From a checkpoint of a small transformer trained on Wikipedia: 4 heads of 64.
MLP neurons of a small language model. Each row is named by its layer, matrix (down: output weights) and neuron, and shows model dimensions 0-127. Each number is 128 + 32 x the weight over its row's rms, rounded and kept within 0 to 255. Numbers have three digits each.
A block is one neuron, or neurons of one layer that tend to fire together. After each block is what it responds to, as a language model described it from the Wikipedia text at the highest values.

L3.down200:204122104133092167114117192120127162137156117145081122086161080134171140134158111084116054129166090144124084131116108070082093136112140116099072147154126133147169139143123146102148113107097074122147094174198121136123093115083107143166113099136134112129148123127181086070149168209143187163059095147109145098112108175112157090136116149132110176077129132147125129151129154151129180173105
L3.down504:129163156111143139124132108155144194120103142149101156164081108149125129074116124113183123112127129120081107127137024110120132154092134106101200080108189080155140126142122095123105117148130121144136123091119163131082167114108157114197150138180130119173092091148099134094128058116183106087123102122091191146154143099112144098186097131095124143092123119199133143200109142132100184042169
Responds to: Short word-piece tokens right after a word's first letter or two, mostly h in Wh- words (White, Whitehall, whale, Who), also n, ec, il, or accented-letter bytes.

L6.down57:134190120160105184138128087130126139185150091181086136121065150116165046134121146144140106127149107078137087090118152129114099106188121110093124138117092140129163169151169132110159132114110142147124157160112140088120134166158128086099083134101137188156146115142182080047155119154118073140091110138151175161113161088090162172156051176171174090078118141110125087121203162099134154132090
L6.down109:144166120177089193116158110116074115235161108099097160103095131099058099154093140153120164165102135106132153107117126123066099109124127159145080065130131147124138130118157189200107109156151127124201132087129081128123118084131144121137109151133092191122111177175141153085075142134077092106109131105153143161108182129161133112161109153154117067119084115118124119061133126093105170114130
L6.down253:151083073115159213122157155117117085154128105182189159132109168120132118176112087146198104082142135112110134131127162134116168079111167120192113132127148134120161117130157197117161149080138141138141108076123097115126149128082121028164096146017119077108065130111188122137117159143104077136156115093245166108130121133126108152154169158104153082143137121110124106140090109169123143085104
L6.down353:153117112135091121074129106062151216097175108155118128154135147153133135127086129108147119122107139152159175119159086085157128116121150156169185117115155199120115118119083088146132029140117072080135098084187122054152161124158093146167140115216095092118082121177148040091167096130159107128159168191159090074118111124078076087125140160145093143127125128150139149119167137117102097147142
L6.down417:149112175119102114191090172140144177163057131128159123087096129108179118094131085117101131162133131073131071134125143145162159083056148121097143105143195160114139117123091083123089136210150093100103134146092121087126063097111143133200083145141105170148173123153130130088117085110119159120161134123142189189169159151158118138151119103117128126102198122099161113129137136111137162096175
L6.down528:115119109086130108167105114094095099128126128061146101145112147092130124119211108145099174118108154101138152141169095179129097167142161183167151134132140127152096166163113142081088075095149157151156099092128137090116133110109167142131097090132138170187116144094104171139115150171121102158096126122237103213085067094081130104144131094165141149150073180120079195141062161106092161101168
L6.down667:188117086117150198070099111074090107140122144189133134162095102181095163102151095118112170148106137116149049136129077121152158160079127124107133155126141158137164069111123144112078140115114119128105181068167112108156114171198126169094171129110172188081124120107111084143076143087164065142119194050138131160161149083169179074098043197172148144142081174127104135156119175114087188117180
L6.down869:148111105086170153135125105104105126150094128131123145121168169147168148061180107049155143124127069116108171186133114109052135168158108140142141203114149083164091194114137142118077081135112144127116094109079110118160123089120124166176166086119101157114176108080128127135182135154133089163160109145164133145122085131130185136151191076117143123102132136160119095180120168168112157105128
Responds to: Word pieces inside a word, mostly byte fragments of accented letters in foreign names (the ó in León, í in Rodríguez), also plain pieces like C-ir-cuit, b-ro-ke.

L8.down290:126129146143110162131130146167075106121158136168137160174142126140148145128139154147136095131155110142192149132164079155166139127156138104113174116145094136143134086173118109100129118168169158097151156107054105159152155130085172152172119131144102141167090168135131143204095128114103159141066150113121123117047116103124134143095143099173037121129103077096095102140120121124144183102143
L8.down665:132135202128130114135135158107121053148133187150152147151176109158102100128096171122095155067189107150123136123126176194165120108105104139051134151073114129115092131164095133122104183166150146130130152108166092125111084189139154132084123129116083095089079102137136132156130076137103215103074127143065110111149105115132158116171146118154124207153119168072104058098109130152123107161116
L8.down791:103100071120142119095186126205106160183161140156106135142100149096149119165143123074079129187234047110079128151124152107120080088117128099178109145116154132145104087114138112103088137092137158102095128171075068153092152173140104126155076093119118106126139092145140136146127125073112133141115150090186103114127094127085144148124091106157130143097098140172126180165091159115159109138122
L8.down1020:087094073156083088113135127179096138102126128180174107117095179188124119155168080179133072140156117171120235113121196104101131152134139140114024122089143081103084155102145141132102112134125096092197164105146127119188139132140105101108105167113139114103161144130195097056089144117129075190125124117129120079186127105170092160066164179160140140124083159119162132142095106120216144134157
Responds to: Word-final pieces completing ordinals and superlatives after "the"/"one of" (thir-d, sec-ond, earli-est, m-ost), plus phrase words like "one of", "as part".

L3.down17:114117115152166128174107151154101087127129109166091169129078125052151102172117125084148099175151132179171164142146147126102118141086114122105138131157134161086201128172160097123078137154128148097154111128139116207139133129141140085120106090110103084097114175075084123075131080211142121111095089119120144104120168092103172150068108136115096137206138177109103116165158108165125116160079
L3.down30:163135162119153138110104154078162144128132177099158078152128171056129058052123103141166199094130114065109126137114223164135121136116083134095063111150148152195110131145105081104106092134091138152070130127086146096081115122137128201112129102115117091132147121107140067152132151157146156103185106188097131178137160196109151134104129137149131136128079143130128175076152137116145088192114
Responds to: Word-internal pieces in the middle of oddly split words, strongest on the "m" in Denmark, also per-m-ission, p-o-em, D-el-aware.

L8.down403:144147116149078125162174131173141117145143110142167154129129127084081152103110120132095181098133172173138104103106079087140125103084132145098196079135149113180129169104130117115144126137132119096146068175112113216053061131155121132180099114141115126135122111134000144093118148133129105096123139113160131110127127146124127175123100147126103147159140147138111175185137082118144124108111
L8.down616:131189145143085118167114154116137112150130124159170102139062111114119142090060159134108103083140151158110115154121110168183170106157149132089179145129154161148161167107147126106137131166127050110078130137130089137112125144105086152074169099135123128113158125116010148153183170065124161104074151095198134136158077153123088134159073144116088147140119125064141199139119173141173099113166
L8.down646:101126125147089106138144066166121092156114119135159091152045142113103164049154124106149207088134173122127123142098127181105152094156166148131129114161170102144144139105130108131166146145116060136110125172139130218133174134108122162088088108095103160134101157118051120211105139110077172118121123098110116158154147177123150177159100098129128135074127154107127111121123074109108073108125
L8.down896:135163173235136079176136091154120146138091133111110149146160153137114138115141174143112128143158138099116136093092092141110107115073165110080125131161154112155116131117108142128129150193137144126083137152103081129116123117148102161132113121119162149123126145127000088145155099089132121118133134094114170144090067122145194135161164188155154169126098126082142174180074095175224120131162
Responds to: Word pieces that start or continue a split word, mostly byte fragments of CJK, Korean or diacritic letters (Ková, 李锐) plus English pieces like Al, pre, ear.

L3.down932:101162123126163154163113096148130093148169175170149182140155213118133121114153163113101195155149111182122144146166142145108116104166110107087142070125136107106093102116123134138202124144146061112130132176138084148131155088114167151184124114110086075153138131091116183129149142094102177135181126156145123068058154157125138081134104110132056145096122120117100120123170144183182161154129
L3.down941:070130095147178111162063126182131117158168136166147146105105118166145156125113137144052149136113092087132131116109144134139136122052085110136143131131164081087161096133101147147145123136107128076128147105093109118142129188072147087118203170177156159120150112196189124215140114126127167194158141165118154146109134184089125134136112125195093132142128121170091132120150088148121150148124
Responds to: Mainly "of" linking a head noun to its complement (part of, sum of, rank of), plus "not" after did/do/were.

L6.down249:114118154177152187126180117182113128166099140080100090151077122136141157179120139145118175140155108175149112137194109106159192144172109180171111091116111075089134146108176142135094144102163058165139108161108153105089109139075097156151165149111131141110124124065129126133147124120180046096102158140160154080129109091166124164096157149162093080154155171111100124043160114128065118062098
L6.down432:100091101117071110108129115133106053092100126075126106133173134138193127146098073101162112125130164127126106146125172120141114121104119116132183136137063105160127089154181136085171103148126137155121175106151160125097142178100123098136143066116059154122172074097128103094069153085139120152167100151156151142100125106197093143127107147143159138171167121062165150111161186159185149112183
L6.down444:152132130131128085140170125118104143109147124125103146124142158143126157161087142105105157110061138088186112134111169143163092124055117106115132142151074143114134104097103092143135084117130147095143151208082111062111124143104132083188125043150109153173104145134159155045159143101174108080180109083165195110059089155164097110130082131140100153140139134090114142106160167117193186169197
L6.down583:082115140147053138115156081083140119113152199162141168137134132162125190128143161078178138106111148124111167120089103126120105117097120113130093098143111047131145094131112133168143099106175085187130100127146178140166101081095076134085168106159090129097126092136096140087096140198154076147180178114161167099143082070128148119127160130085144059111128082134116089170171120187200206157130
L6.down638:161111135114066121111177178136103115077094137123106163187120116133174167094159069144131169138135127081162208126097116127147138160080133154168149148127122109091117195125083123087117180090180101142173145094099123136120168099068135172085140130142147111070147102148056116100113123105122116183092102117146127151186129176130151175114101116185172113156136161167136081110132212154135125150093
L6.down704:085128142128132162105139127120165107146118164138106150163116151117147147148067158124114149114144107102128125104143100129097151108122122145146160092131099075110100089105146137115165126165174092196153115185108139167067127172069080115098128092186121144151093135123000107083139146127180130119132136087135205144116139074144169112130155101123102144162115157165116088118155122065157119155107
L6.down719:101168111211110139098134131118079186162176106147049148113126068113112129079064121134155152102131128137172127168097183118105091148098138131154107134131124073098104158125129146094089134125110130091099172140121111122107107119100131097145066171096165101111145121162189141127110119182136106179122138115064120092122096120163111136135145131100089120113063146146114108194138162106149092151099
L6.down890:142124145086090148126099189181131055081144145133184113143135106165131099157197122126141146105085120028184076115112131093102114101110170179153070068129156141133117138099125102164142235142136104110174111101113157142103140164115147177134073120100113149103117149130148119171155095123112137079060099145115163130081186123122144047122100180126152187115114107140093134155078091157166177150129
Responds to: Fires on a token that begins a word the tokenizer splits. Mostly "m" inside words (Trans-m-ission, Den-m-ark, S-m-ith), plus surname initials after first names (Michele K-notz) and first date digits (March 2-8).

L8.down147:145138131166121131152132132134124097119110156193120067152126097111131087111087070075113107151137124155086153156145107135147173141120091112117120150084111154135169092055142134159155111189078103155144115137096089113154164164190116108171087147120093080143083159148151126145148076150177105113106120066081067165103112103167121135158142126140100164137121154089083121158144150140114164136080
L8.down160:094113119116116112147121119092132158132175151121145138128161168155133113090113143097128144118083165148142161101097112130141154127075112105147113154145075127112138136124138103166145150081122140101136102105130109140161129131121124082142139098186066109142128172211243062111160114134090119084095111129133170091193116082119122139165126160183110134128134133140088121191120185135162157167091
L8.down497:156211128156104096111100172137042130140104130129142108100153063102100150154126199066138094163176115134116133116122118150175116152158150092167114112084150148183104161097144183180124155171134115162135139199187127143077114132080136113150120151144113101154129107102226157095096139148096115169200163141144116090140103143111141125099143121103130104154150100150157101094160125117091145099131
L8.down851:076075132100118149153155121122142145115129137133139134151080138175119109124124127130102094087069167154143123116120111088112160099082118178142158159174045139165177079121107116096133089093113154116137149059113158120202117112190130156096185082093112147079067114151143126188171108132114166139087177164120198200112135070147085154116126146180140166089135141093099108156117112072122176158188
Responds to: Pieces inside a person's first name, usually its opening letter or a middle chunk, as in J(oaquin), Margar(et), How(ard), esp. in tables and lists.

L6.down35:158134134106105115115125154139157134156163141083178082101192109004086142127140113161080086168156162119152149137099090126097155137127151164116171108126081185120199099091090123101172147037097088106174103144094109172117165184079127103144148161108085164192128126113172166149163100064118128117152133099156075108179189095105139183117130121093108118155085092118168200138122074134118176142112
L6.down48:145075101113151126171137104140119104109158127111099092145170166132071100122154146093181141089143170143059116109142052120073138167154127095115166070109116097132095136108140097150125140126075125147126158127061100113132171093181094107167152081102185144153166156134201075101174149122149060062132116110176217100163122079255152133172134141108182133114133170177133101151056057135140125114126
L6.down195:145162145113135094088138138128090151092077106124148149126146122164112092120110145168170113175091097121175112103108109140152116073115116122084128064085130116029131096105092128087138165115110085116130149113152099119116122091090188095147121152143099161154110092148156189150171152115122101073139078130132163105103147123156102166149138153113168163161128159088125139136133079147137117143110
L6.down370:102155147087126118174090110123069131085101139168157111105179126130146149134175168065104169105160173108105102156151121120121121071075180120113137070208112089155054132114138170091169134128039177098150167111072133066163158119169174116190119122114122112146116149142147134146128152091053117139132041146159135090115138140137070106135168103129124110107170090145110133064072136162169102154128
L6.down436:171131116142107130230097110109153068120125115142136069183113123110126084151147119166145183131067076159115132171125137157069077112133108132114101154150146151096190141152026090164088148123144137131198127140140115154095083129138171088086165160098188177139134154110121138180127094109136098201188131164075114159158174139120131112121099150132108070126160121209143103179072119100170129041103
L6.down462:095087107175221157116117082109139120122150120150188116183214136144148143167167154110151128157162149181129148155102145101153133127118121105069191147099173114110109117116092107054118072127128141129167133155132130083156116149129084081117063124070112180106082140106172161112114061125149172100074117119098139103152083152128081130141124140099191105167135156163132085123122101143127090077108
L6.down484:138096188138071101099083143124152103096123166125120137112134109138157137146147130110203093120114107164176134114105127128107153105081094133139135114097169122111120149186087148060133130170137119170223108128104124090128131106096144109132155123105104134084062145113184153095088193087108124120165153151150130162150116143140128131171115125135142159169125131097141081142058102220103158065174
L6.down867:136137115149181199152072115137115154177152055084169096106152185151132168110139119124142169096141143115106114125070151151142148159139144106104194151120069134143143157198163111113115112117079097147136088157155122095193144102173096152100109116083067118093123171119102135150108167104113076163130169136116125188138078175052121087155112091123130101122131177125141165165085083161119134177109
Responds to: Mostly "of" right after quantifier words like one, some, many, most (one of the, some of them); weaker on "and", "other", "or".